Weights of a small transformer language model: no biases in attention or MLP.
MLP neurons of a small language model. Each row is named by its layer, matrix (gate and up: input weights) and neuron, and shows model dimensions 496-559. Each number is 200 + 40 x the weight over its row's rms, rounded and kept within 0 to 999. A neuron's up and down rows have the sign that makes its largest values positive.
A block is one neuron, or neurons of one layer that tend to fire together. After each block is what it responds to, as a language model described it from the Wikipedia text at the highest values.

L4.gate313,151,165,199,229,163,252,195,289,240,174,215,240,222,185,187,182,173,213,178,215,299,148,202,169,202,110,232,174,236,225,139,88,214,233,191,171,289,297,256,217,260,268,203,230,209,265,158,163,196,266,177,203,184,176,196,223,118,259,189,208,244,163,211,226
L4.up313,213,244,259,158,192,174,142,231,161,222,227,174,211,240,181,180,240,163,200,235,247,207,176,187,242,233,156,192,265,169,169,232,194,177,242,193,183,141,200,238,210,134,259,225,126,204,181,225,216,227,150,142,174,156,203,135,219,190,281,173,266,215,144,252
Description: Wiki section-heading closers. Closing == or === markers that end Wikipedia section titles such as Bibliography, Reception, History, 2020 census, and more weakly words or years within those headings.

L3.gate39,181,246,204,214,202,246,259,268,126,206,191,168,214,132,234,274,302,261,201,235,246,152,279,158,231,203,127,213,167,223,182,237,215,273,237,162,212,236,228,186,209,238,182,185,179,240,154,161,198,150,243,203,207,187,149,201,208,156,223,174,169,218,154,244
L3.up39,184,219,236,130,121,184,180,100,131,204,183,279,197,165,195,222,220,244,154,188,102,163,174,162,220,168,304,217,203,105,171,197,121,234,262,211,264,143,130,203,198,212,196,211,159,166,124,173,197,204,228,178,231,189,226,243,155,189,211,233,206,228,260,206
L3.gate65,230,171,226,202,205,226,223,289,194,227,133,149,123,181,191,216,108,207,154,257,213,167,174,142,86,157,219,205,223,216,200,170,275,207,201,138,200,185,262,203,147,227,267,272,192,214,178,212,229,212,156,155,165,207,118,232,250,233,145,260,149,149,125,244
L3.up65,191,102,243,218,216,223,168,178,154,226,184,199,180,201,180,162,132,229,159,185,150,236,238,189,222,155,197,181,244,209,165,168,210,243,222,128,103,220,238,148,169,197,256,215,237,260,188,199,155,194,198,230,226,207,119,216,215,197,171,177,227,178,165,211
L3.gate342,221,183,184,182,148,168,200,190,143,205,211,216,246,185,177,169,280,184,219,221,136,216,204,134,171,221,202,266,255,274,139,153,246,128,205,186,201,223,266,221,205,360,213,277,223,223,196,194,145,183,159,236,216,135,133,250,187,204,248,197,290,187,161,229
L3.up342,217,261,178,224,199,151,244,141,250,219,190,222,189,195,194,191,173,189,252,216,249,156,247,173,222,270,107,152,182,213,162,203,212,271,202,233,219,168,151,131,239,202,174,191,197,184,225,163,259,148,262,114,198,225,237,233,223,225,160,262,192,212,216,233
L3.gate409,202,192,272,237,166,276,191,233,199,229,172,185,185,159,210,200,193,201,176,183,199,217,218,245,197,274,231,275,235,216,214,210,210,148,161,207,255,207,211,220,229,193,109,140,153,236,136,190,157,126,153,224,243,187,177,207,203,156,210,213,219,231,234,207
L3.up409,220,221,291,111,190,231,195,238,260,212,233,197,209,224,202,250,206,234,168,216,188,239,160,167,197,225,157,224,192,257,215,243,155,183,240,187,200,245,193,275,194,172,175,197,232,248,145,256,191,193,190,175,192,137,211,224,214,156,236,166,204,188,188,168
L3.gate413,275,184,265,172,203,215,138,244,180,192,177,98,134,222,220,174,186,165,199,203,171,142,177,186,181,218,250,170,271,215,234,155,213,127,191,234,197,287,194,194,175,207,201,188,191,275,184,236,198,222,181,244,185,280,160,160,166,148,186,195,209,289,266,219
L3.up413,223,169,265,210,210,190,225,217,283,203,172,214,207,244,192,241,208,177,199,129,189,223,240,226,245,217,251,263,156,287,203,209,244,166,149,269,225,192,160,218,252,175,232,226,235,184,237,225,190,179,198,173,205,178,230,205,220,194,211,157,207,252,261,179
L3.gate494,193,167,196,183,281,190,130,215,230,123,164,235,207,253,182,137,199,180,210,177,260,202,192,200,156,214,182,141,129,242,218,192,285,161,245,205,143,233,238,201,182,288,297,158,211,195,177,251,165,218,184,212,130,210,158,137,167,246,221,200,247,142,168,144
L3.up494,156,239,267,157,298,185,229,182,185,197,231,177,211,192,201,262,230,228,120,198,231,187,225,199,208,158,182,207,240,173,217,154,257,189,236,167,182,234,272,172,192,176,227,149,156,238,164,260,179,207,174,272,194,204,166,269,157,98,203,164,203,259,282,221
L3.gate643,216,247,204,197,156,260,218,184,170,159,202,235,186,217,179,246,189,191,217,222,180,197,209,126,232,244,177,186,190,172,195,189,210,190,191,163,158,174,277,189,227,233,196,242,271,233,146,206,208,179,161,143,256,247,249,181,242,264,265,192,220,171,144,261
L3.up643,187,264,188,211,174,183,163,99,136,178,271,231,139,171,245,234,120,193,184,162,219,175,238,174,163,176,194,242,268,192,210,197,190,226,174,191,239,171,249,179,214,244,160,273,178,231,187,147,230,147,252,155,193,226,241,162,197,228,175,185,226,194,217,291
L3.gate882,252,185,202,183,215,170,150,176,245,250,157,126,233,166,239,263,211,123,182,258,219,224,272,219,194,267,118,232,263,209,233,227,209,160,210,220,208,132,183,212,259,256,220,192,186,198,181,239,192,208,117,222,238,196,192,283,216,191,238,145,177,274,240,182
L3.up882,153,127,246,211,217,222,164,207,219,205,236,189,169,211,200,225,239,300,205,239,186,239,217,139,182,173,177,163,174,244,222,152,200,168,224,249,220,175,215,190,184,211,247,190,227,143,170,147,230,194,137,173,249,200,231,175,206,190,297,192,171,185,212,196
L3.gate887,222,200,195,298,181,231,168,267,177,175,89,130,92,184,142,190,306,190,188,240,226,193,229,225,210,210,165,200,224,141,164,250,215,204,235,186,140,132,229,203,166,286,199,246,158,220,165,252,207,161,154,212,232,168,147,139,208,265,265,154,165,188,147,177
L3.up887,198,181,259,194,230,162,182,184,268,194,214,191,198,205,215,216,192,216,201,168,255,165,157,190,173,220,195,223,178,211,198,182,281,251,210,170,207,242,211,210,253,177,243,205,242,210,272,125,239,238,159,189,152,208,242,236,242,212,187,252,260,190,171,189
L3.gate1063,223,163,267,253,149,234,198,217,175,211,205,171,148,226,208,155,194,189,279,183,193,214,205,216,109,210,230,239,210,198,245,216,208,224,180,208,166,243,152,208,254,224,273,151,166,226,168,160,250,221,158,232,179,220,248,199,261,219,175,191,223,261,119,278
L3.up1063,214,226,232,199,195,185,234,216,246,247,217,175,159,165,251,211,176,216,246,170,201,169,213,246,155,236,178,188,212,193,119,227,273,148,196,276,183,187,91,229,215,224,259,176,146,167,141,191,181,251,225,218,179,174,328,176,231,158,180,219,232,233,154,236
L3.gate1236,185,203,209,247,103,196,175,193,210,195,168,164,98,189,216,302,207,205,211,188,174,157,168,325,173,159,232,205,227,241,200,172,176,102,191,242,218,188,146,184,263,244,182,169,265,201,101,191,169,219,233,230,230,195,204,169,196,210,210,273,249,186,199,231
L3.up1236,192,205,242,215,199,174,234,201,237,222,219,150,262,169,225,257,147,276,222,212,210,225,250,170,217,230,256,232,229,196,161,221,196,159,153,211,179,186,267,202,252,242,155,225,141,135,159,150,187,259,205,201,144,222,236,226,142,304,213,223,241,228,165,177
L3.gate1376,209,176,221,196,228,139,152,198,202,135,225,241,214,141,204,207,218,132,229,189,135,178,263,155,232,233,168,136,214,197,176,237,242,127,192,197,164,172,196,194,209,170,217,214,166,197,227,180,285,208,170,208,168,207,198,199,257,281,210,204,184,214,151,222
L3.up1376,153,159,160,151,247,134,170,188,227,159,180,203,164,164,182,234,199,232,170,148,219,218,275,172,243,219,208,170,150,197,186,236,193,237,171,204,148,259,244,217,142,150,150,225,239,241,249,184,112,263,231,274,158,241,156,252,262,209,168,227,226,241,182,204
L3.gate1428,236,232,227,215,272,202,197,255,169,210,203,176,211,208,159,254,239,245,201,235,223,219,271,164,186,202,203,181,167,250,165,142,221,188,149,148,264,192,217,238,225,274,128,261,235,174,205,202,188,198,128,176,222,201,202,233,232,216,174,115,255,164,174,147
L3.up1428,258,138,194,178,162,261,208,227,238,180,236,74,118,181,217,214,171,167,113,290,160,204,253,178,155,184,268,247,197,258,171,213,225,109,196,214,215,257,225,205,233,228,199,278,227,131,182,288,205,201,176,194,258,270,187,208,252,207,169,143,135,115,224,210
L3.gate1503,235,127,149,240,187,188,184,236,195,203,219,170,101,174,249,166,184,177,295,180,122,172,147,193,187,259,287,230,142,235,248,121,207,216,160,149,82,208,231,141,273,188,205,183,149,252,198,136,127,179,214,172,170,207,254,233,190,257,224,223,179,290,200,275
L3.up1503,175,162,196,127,186,171,177,326,168,214,197,223,153,228,165,191,223,233,184,215,173,230,212,192,281,175,252,209,173,263,227,233,242,183,173,151,257,227,182,219,164,190,216,251,155,246,198,230,155,223,218,196,128,223,173,177,208,190,127,136,158,152,190,223
L3.gate1798,263,166,170,176,222,190,142,194,214,210,174,169,213,274,230,146,213,289,150,205,168,163,201,222,218,225,234,183,185,199,181,231,262,143,213,165,241,204,272,218,169,248,196,159,185,179,193,194,203,162,142,204,176,258,191,261,215,214,106,237,114,173,233,198
L3.up1798,200,155,186,226,211,180,162,255,218,248,176,196,222,117,198,222,217,243,240,234,187,146,203,147,248,186,189,199,249,261,174,156,290,145,207,287,290,206,181,219,194,265,288,182,270,248,183,262,241,179,160,192,284,246,217,209,234,254,218,176,227,277,186,224
L3.gate2108,210,140,222,185,176,219,174,277,168,221,193,177,162,199,185,201,214,190,184,255,254,194,222,179,250,195,184,119,231,227,226,256,221,216,216,164,182,202,175,176,156,141,287,218,143,221,250,144,195,252,230,195,176,188,78,189,172,195,152,218,223,314,116,225
L3.up2108,169,196,215,173,261,193,160,230,198,240,200,212,189,223,224,210,150,218,218,268,239,151,185,201,236,193,204,255,211,211,209,278,244,226,140,143,242,166,210,195,170,249,156,202,155,223,190,165,159,195,194,191,198,281,176,221,264,129,142,189,250,149,225,185
Description: Closing section-heading markers. Closing == or === marks that end a Wikipedia section heading line, e.g. "==Personal life==", "===Preparation for landing===", plus weaker hits on inner pieces of names (Pentecostal, Salernitana).

L3.gate29,158,184,96,183,214,219,221,237,201,271,238,211,164,174,236,179,294,215,146,239,305,259,154,158,249,147,138,198,181,167,205,217,195,241,216,204,206,241,174,155,229,206,247,193,175,227,312,209,221,200,203,253,192,320,235,192,265,255,256,164,181,301,226,255
L3.up29,200,162,233,153,140,230,105,215,188,229,186,197,202,196,237,147,228,180,164,201,166,235,211,202,202,222,201,175,208,258,193,159,276,165,158,210,225,230,196,183,226,259,205,199,240,154,286,178,268,190,220,296,171,238,241,141,235,226,240,249,308,200,213,208
L3.gate153,236,161,226,121,189,199,215,196,203,249,125,214,243,134,259,154,149,211,148,222,226,216,227,200,286,288,274,255,220,149,199,205,137,140,187,231,177,230,142,176,167,210,137,260,188,281,264,245,216,188,142,109,263,274,141,287,238,194,291,151,163,283,237,170
L3.up153,213,153,182,132,287,247,238,239,194,149,171,273,165,190,193,144,208,176,157,240,164,227,186,141,225,236,167,162,86,241,194,168,198,168,239,172,184,230,230,243,176,177,205,204,222,177,230,228,183,173,166,271,193,200,209,211,226,172,214,202,197,197,245,182
L3.gate201,231,237,207,286,174,192,196,198,207,182,202,198,201,143,142,178,173,144,214,154,206,168,97,175,171,165,180,224,156,238,190,184,137,224,172,214,207,141,281,189,212,150,227,164,195,132,198,185,163,205,196,224,222,242,238,174,301,209,272,184,195,217,169,231
L3.up201,166,217,236,158,180,202,197,149,241,179,168,219,147,220,218,202,215,169,222,171,178,191,157,202,222,262,167,191,201,176,223,210,181,155,194,228,135,256,253,248,200,210,208,172,229,205,177,265,184,170,273,161,158,211,194,226,180,128,230,204,262,224,199,226
L3.gate629,230,243,290,193,247,212,196,183,160,225,173,141,122,157,154,187,190,212,205,226,221,201,201,204,169,242,147,217,223,213,251,225,242,238,260,178,202,110,205,206,194,165,155,143,197,244,244,231,222,196,166,160,203,254,225,135,273,246,220,118,212,130,217,228
L3.up629,188,205,196,136,229,240,174,228,203,183,166,167,239,253,166,224,174,149,179,216,199,125,178,188,166,208,208,201,278,225,200,215,182,248,170,261,237,170,197,207,317,207,140,201,202,164,227,208,195,197,189,213,144,187,165,162,200,136,132,109,124,157,258,224
L3.gate654,95,258,233,225,215,187,250,179,171,173,187,169,181,162,206,177,170,193,176,292,182,159,195,156,194,270,172,185,223,157,218,216,187,278,281,198,184,198,213,205,247,134,193,250,173,215,238,132,190,172,201,183,194,255,178,138,192,212,222,154,223,148,228,189
L3.up654,163,208,265,211,257,135,236,147,201,178,212,156,206,152,108,113,252,242,222,263,249,164,252,230,215,285,177,206,192,170,153,251,249,175,250,228,200,263,175,279,275,259,181,147,164,243,170,218,233,215,228,116,207,249,140,236,175,243,226,209,165,221,273,206
L3.gate778,142,259,281,203,238,228,181,185,221,162,179,169,263,219,200,207,226,260,164,190,149,244,180,94,163,200,197,193,133,143,267,252,80,227,208,173,182,156,197,173,229,240,206,211,234,206,165,206,203,184,206,130,203,207,233,135,219,252,236,177,186,252,177,151
L3.up778,195,218,247,187,144,282,177,165,195,143,247,268,284,230,218,92,143,181,237,308,209,117,203,140,191,214,149,225,216,208,122,160,224,192,215,197,176,176,213,165,203,182,138,165,141,143,226,200,250,207,209,152,258,154,196,119,179,202,219,86,215,223,155,188
L3.gate822,239,233,221,182,184,225,166,283,197,224,200,203,205,190,199,151,193,120,223,232,223,136,213,125,160,197,185,230,204,136,270,241,188,210,194,178,270,212,228,204,188,215,222,166,201,147,182,202,184,230,164,219,252,204,254,201,205,260,180,191,242,219,233,233
L3.up822,212,184,187,249,200,244,244,242,201,184,159,254,247,174,250,209,223,203,186,204,134,101,161,231,220,238,243,228,257,171,190,235,179,265,260,157,217,153,239,242,162,203,170,290,247,157,146,222,218,205,249,124,211,245,151,263,155,237,281,204,140,182,242,182
L3.gate845,227,235,245,219,186,183,166,203,205,180,171,221,180,164,193,218,192,199,264,210,151,237,213,144,249,130,117,159,236,194,303,212,185,229,237,173,224,162,249,219,226,226,202,216,165,180,180,252,193,135,155,109,184,209,235,218,296,226,224,193,170,239,186,186
L3.up845,133,232,152,199,188,238,170,218,200,230,170,229,258,236,233,195,194,277,207,173,175,207,216,210,234,182,115,191,172,180,150,168,195,205,251,207,114,211,176,232,234,198,263,121,132,161,162,255,216,204,239,246,145,172,196,176,234,153,243,219,172,167,154,202
L3.gate847,218,259,212,158,152,209,261,195,156,264,179,247,196,197,207,214,199,203,211,202,152,192,172,192,208,203,193,179,162,124,196,165,246,232,245,201,195,212,224,215,204,211,207,234,245,128,227,258,157,205,238,183,243,132,199,160,206,252,174,167,172,246,124,214
L3.up847,198,144,203,263,125,147,192,195,232,164,217,203,264,133,202,160,236,190,215,264,99,202,234,229,212,191,110,167,237,228,212,274,242,207,264,151,160,194,234,152,173,179,187,243,244,202,242,167,168,193,206,217,219,166,137,182,236,165,212,190,251,236,147,271
L3.gate998,180,289,215,187,177,237,216,191,139,217,215,238,210,121,202,181,205,184,203,242,215,182,139,155,169,179,233,226,148,220,270,102,169,192,202,197,183,195,194,184,202,177,182,241,199,142,199,171,228,162,227,209,108,163,211,233,231,216,242,218,228,161,258,190
L3.up998,142,283,209,172,187,222,163,189,230,139,226,181,239,186,198,116,204,181,179,175,220,221,209,185,211,237,294,165,179,194,198,185,118,202,190,209,188,210,134,175,162,142,148,224,199,204,131,212,249,155,190,236,203,203,175,240,175,202,189,243,199,207,199,175
L3.gate1036,253,236,237,199,172,209,258,135,170,211,237,177,191,214,224,163,194,194,208,256,227,207,222,177,153,224,91,231,248,205,232,255,182,147,206,247,217,208,216,189,177,280,233,190,236,289,146,244,107,202,201,168,238,283,168,214,198,174,228,169,168,210,227,171
L3.up1036,196,234,231,187,143,185,230,219,179,124,145,175,154,240,181,212,225,167,209,238,201,139,182,199,205,215,215,245,199,175,234,245,101,210,242,204,168,134,171,169,218,202,266,162,130,217,169,213,189,194,135,161,206,226,242,198,219,167,161,206,115,205,211,341
L3.gate1161,185,165,208,203,202,174,191,250,217,213,143,248,145,110,197,210,176,217,240,196,136,251,164,181,150,216,186,209,220,165,218,158,188,273,147,176,169,177,183,241,195,190,270,257,257,189,123,177,151,221,266,215,244,217,152,160,272,145,160,220,175,176,98,167
L3.up1161,202,236,156,193,118,167,237,199,158,246,174,268,196,164,136,255,161,134,191,211,196,215,174,172,208,164,193,215,180,230,191,208,214,359,162,152,207,215,193,208,185,249,181,282,217,151,145,185,236,199,179,132,160,184,175,146,273,250,191,210,250,255,238,214
L3.gate1277,202,186,211,81,246,247,203,284,130,158,215,176,243,148,150,215,227,126,196,293,168,192,242,197,222,169,166,173,239,242,225,156,213,173,204,251,151,169,270,205,251,154,208,128,110,212,234,244,154,192,207,190,162,204,205,227,216,171,214,202,244,169,153,180
L3.up1277,253,166,146,233,162,123,223,193,208,164,193,215,211,185,174,229,118,173,227,234,253,106,175,216,168,78,228,203,252,217,181,181,119,245,244,157,248,184,250,226,241,177,112,228,204,200,144,169,266,139,211,171,184,195,199,211,194,209,252,195,168,234,261,185
L3.gate1439,272,185,227,202,229,238,256,160,80,162,239,239,208,174,162,176,199,143,211,162,143,207,205,200,206,267,219,167,201,203,236,120,206,177,227,166,184,191,183,120,258,201,243,174,226,203,195,244,243,193,170,201,189,258,108,159,197,230,233,183,163,170,106,177
L3.up1439,133,197,225,163,189,111,172,183,134,276,210,187,229,224,147,168,217,112,168,167,178,239,256,227,219,229,116,182,225,204,204,174,225,154,169,173,138,230,198,156,234,171,212,155,204,267,192,179,240,273,202,187,223,203,185,237,202,202,254,202,255,235,143,210
L3.gate1949,205,220,178,155,159,244,151,237,218,218,143,173,175,241,212,124,196,184,211,206,207,223,208,173,131,163,157,200,271,166,189,125,251,167,245,181,189,129,186,265,182,263,235,190,201,198,166,246,167,138,237,152,205,245,165,230,186,196,203,154,294,244,235,176
L3.up1949,217,184,221,200,194,126,180,155,169,128,104,209,225,209,126,272,164,167,200,222,143,162,190,195,175,178,257,166,172,206,240,215,200,196,263,182,129,175,180,175,193,293,213,135,214,209,164,173,265,167,203,219,223,209,110,245,248,210,153,188,265,283,158,61
L3.gate2229,126,151,193,222,184,179,268,276,236,259,201,260,166,191,239,216,252,126,196,218,214,240,217,151,186,156,262,175,125,221,165,155,178,85,216,167,212,117,211,219,178,218,246,187,222,180,132,226,229,180,160,218,186,232,234,204,229,232,209,177,209,194,267,139
L3.up2229,206,188,173,229,294,208,138,229,239,210,184,198,167,227,217,99,257,184,194,184,156,160,150,220,224,228,179,218,151,172,193,204,233,168,237,198,226,185,288,215,193,200,222,221,224,246,191,178,259,204,178,203,185,275,223,169,213,197,229,167,173,174,213,156
Description: Continuation after capital-letter piece. Second word piece right after a split capital initial, mostly country codes or abbreviations in lists and sports tables, e.g. UK-R, P-fc, CE-T.

L4.gate272,190,132,209,214,147,265,227,172,195,254,194,285,183,172,201,239,148,240,248,229,136,218,180,208,122,189,179,191,237,187,160,150,148,271,258,155,163,162,172,234,205,214,264,229,212,168,166,253,127,216,243,191,204,141,184,248,276,235,236,223,208,256,110,173
L4.up272,225,125,173,212,177,134,215,206,125,138,210,215,175,131,211,235,142,173,216,255,155,270,234,254,182,242,110,214,167,192,223,116,263,252,227,188,163,204,235,190,207,206,207,138,190,163,186,194,193,157,168,188,192,190,180,203,281,233,267,199,261,204,220,208
Description: Acronym continuation letters. Later capital-letter pieces inside all-caps acronyms, often in parentheses after a spelled-out name, such as CC-P, DM-Z, NSDA-P; occasionally mid-number digits.

L2.gate844,144,182,221,218,147,159,202,174,166,173,108,213,156,304,182,261,134,207,191,203,200,254,246,197,205,254,192,212,153,149,209,214,142,217,192,238,189,162,255,212,212,214,133,164,203,269,146,216,231,251,218,174,227,155,212,149,194,197,279,190,213,207,237,212
L2.up844,255,206,195,202,146,245,221,222,201,158,239,176,234,250,163,163,140,231,224,212,172,169,155,153,142,216,199,231,225,164,215,238,250,235,267,128,188,187,171,183,152,249,191,238,176,217,231,184,153,197,167,209,165,210,174,165,222,192,225,160,177,247,160,179
L2.gate985,206,161,183,200,240,209,209,154,210,214,199,199,163,166,107,198,226,222,234,234,242,243,197,169,207,137,239,241,226,182,197,245,236,218,185,174,128,102,206,205,171,256,188,209,216,231,200,205,205,152,227,188,153,188,224,182,180,256,186,243,173,279,214,187
L2.up985,167,192,148,203,239,150,231,150,181,244,175,155,277,281,210,164,211,173,220,161,245,206,181,179,212,171,279,241,206,216,212,155,153,220,195,247,229,251,187,195,225,215,172,209,234,264,229,227,175,296,274,151,101,210,197,173,217,184,141,216,194,261,178,217
L2.gate1111,195,180,226,184,249,186,172,149,191,165,129,299,154,209,167,242,212,190,228,112,184,164,105,173,215,232,234,208,234,130,249,236,129,256,186,245,195,191,144,153,245,236,234,174,117,210,260,205,164,234,228,184,205,198,182,217,184,174,179,194,151,240,172,208
L2.up1111,213,200,152,170,238,183,131,221,236,211,211,268,163,229,124,225,154,192,172,135,173,168,131,160,247,250,209,131,177,179,174,262,182,211,206,184,174,174,182,189,247,222,158,156,139,222,205,235,159,211,291,183,169,240,188,232,201,144,188,200,169,245,238,219
L2.gate1938,216,207,183,193,158,180,251,242,240,200,119,253,193,201,182,147,203,164,226,205,255,186,194,195,246,198,219,188,163,197,266,232,213,199,236,186,205,190,201,224,139,182,288,218,143,192,96,258,154,175,186,179,207,219,237,275,232,187,212,279,213,223,129,152
L2.up1938,195,170,143,208,126,227,201,296,274,230,182,188,223,217,247,178,124,192,202,184,163,165,214,245,286,206,197,176,159,176,176,259,197,193,184,242,233,236,157,195,181,213,225,167,187,232,226,253,173,117,221,198,185,161,161,212,265,225,142,206,209,209,134,172
Description: Mid-acronym capital letters. Single capital letters continuing an acronym or abbreviation, such as IIT, U.S. in census citations, ALMT, N after degree signs; occasionally word-final pieces like Hits.

L2.gate727,158,185,183,203,186,196,181,196,185,215,171,150,164,149,268,255,171,148,200,278,146,172,214,204,219,216,233,140,125,182,128,127,174,107,232,162,218,150,252,171,187,223,233,230,156,225,152,319,186,210,198,222,157,173,282,271,225,250,223,186,170,263,228,201
L2.up727,228,213,157,197,317,161,204,141,171,231,185,229,178,178,234,211,193,191,147,240,234,168,215,191,173,216,232,157,150,281,169,146,225,137,244,113,175,221,225,177,165,228,252,208,210,241,169,244,139,225,205,172,163,190,254,256,204,183,170,231,168,243,250,148
L2.gate1114,233,130,206,228,198,144,132,208,180,248,156,131,242,159,221,243,238,251,259,248,228,251,221,164,151,214,217,189,218,226,187,134,195,129,177,173,193,245,181,177,204,217,180,171,201,164,223,229,190,182,177,169,244,170,221,215,188,257,242,223,209,183,169,258
L2.up1114,274,157,211,216,245,219,219,244,186,259,130,166,207,242,192,187,282,129,169,107,304,201,220,191,212,144,236,230,221,206,162,160,206,178,227,119,251,154,291,127,258,227,186,299,244,234,256,283,213,162,141,250,223,237,206,185,172,203,199,224,196,171,166,95
L2.gate1423,200,156,160,184,274,217,245,191,230,225,222,158,246,146,204,189,238,209,222,238,129,213,162,255,171,146,185,228,267,240,182,197,212,185,248,207,221,130,285,214,274,244,203,220,258,144,212,236,178,255,214,198,232,206,187,160,181,198,194,232,235,202,162,204
L2.up1423,171,201,171,203,170,169,198,196,247,152,196,170,248,161,168,231,221,230,204,198,219,120,227,175,250,191,264,190,196,235,169,196,231,218,111,182,188,170,290,154,285,286,169,232,238,158,198,141,235,261,206,207,168,236,159,182,207,199,153,236,265,201,191,152
L2.gate1820,255,115,211,235,147,231,154,277,226,300,189,147,258,153,240,129,195,252,329,181,198,138,215,228,263,168,212,180,203,209,192,167,188,212,252,281,219,151,229,221,156,241,253,196,137,231,194,267,186,151,199,163,196,247,275,255,172,228,199,162,182,185,186,235
L2.up1820,209,168,196,220,205,189,210,221,205,247,151,178,226,240,232,140,217,241,222,254,180,201,242,173,190,191,150,165,299,191,134,137,227,160,211,246,300,213,233,162,211,261,167,252,159,219,169,217,176,169,235,241,155,156,213,148,153,235,195,154,160,170,150,108
Description: Section heading closers. Closing == or === markers ending Wikipedia section headings, such as Evolution ===, History ===, Schedule ==, with weaker scattered hits on ordinary prose words.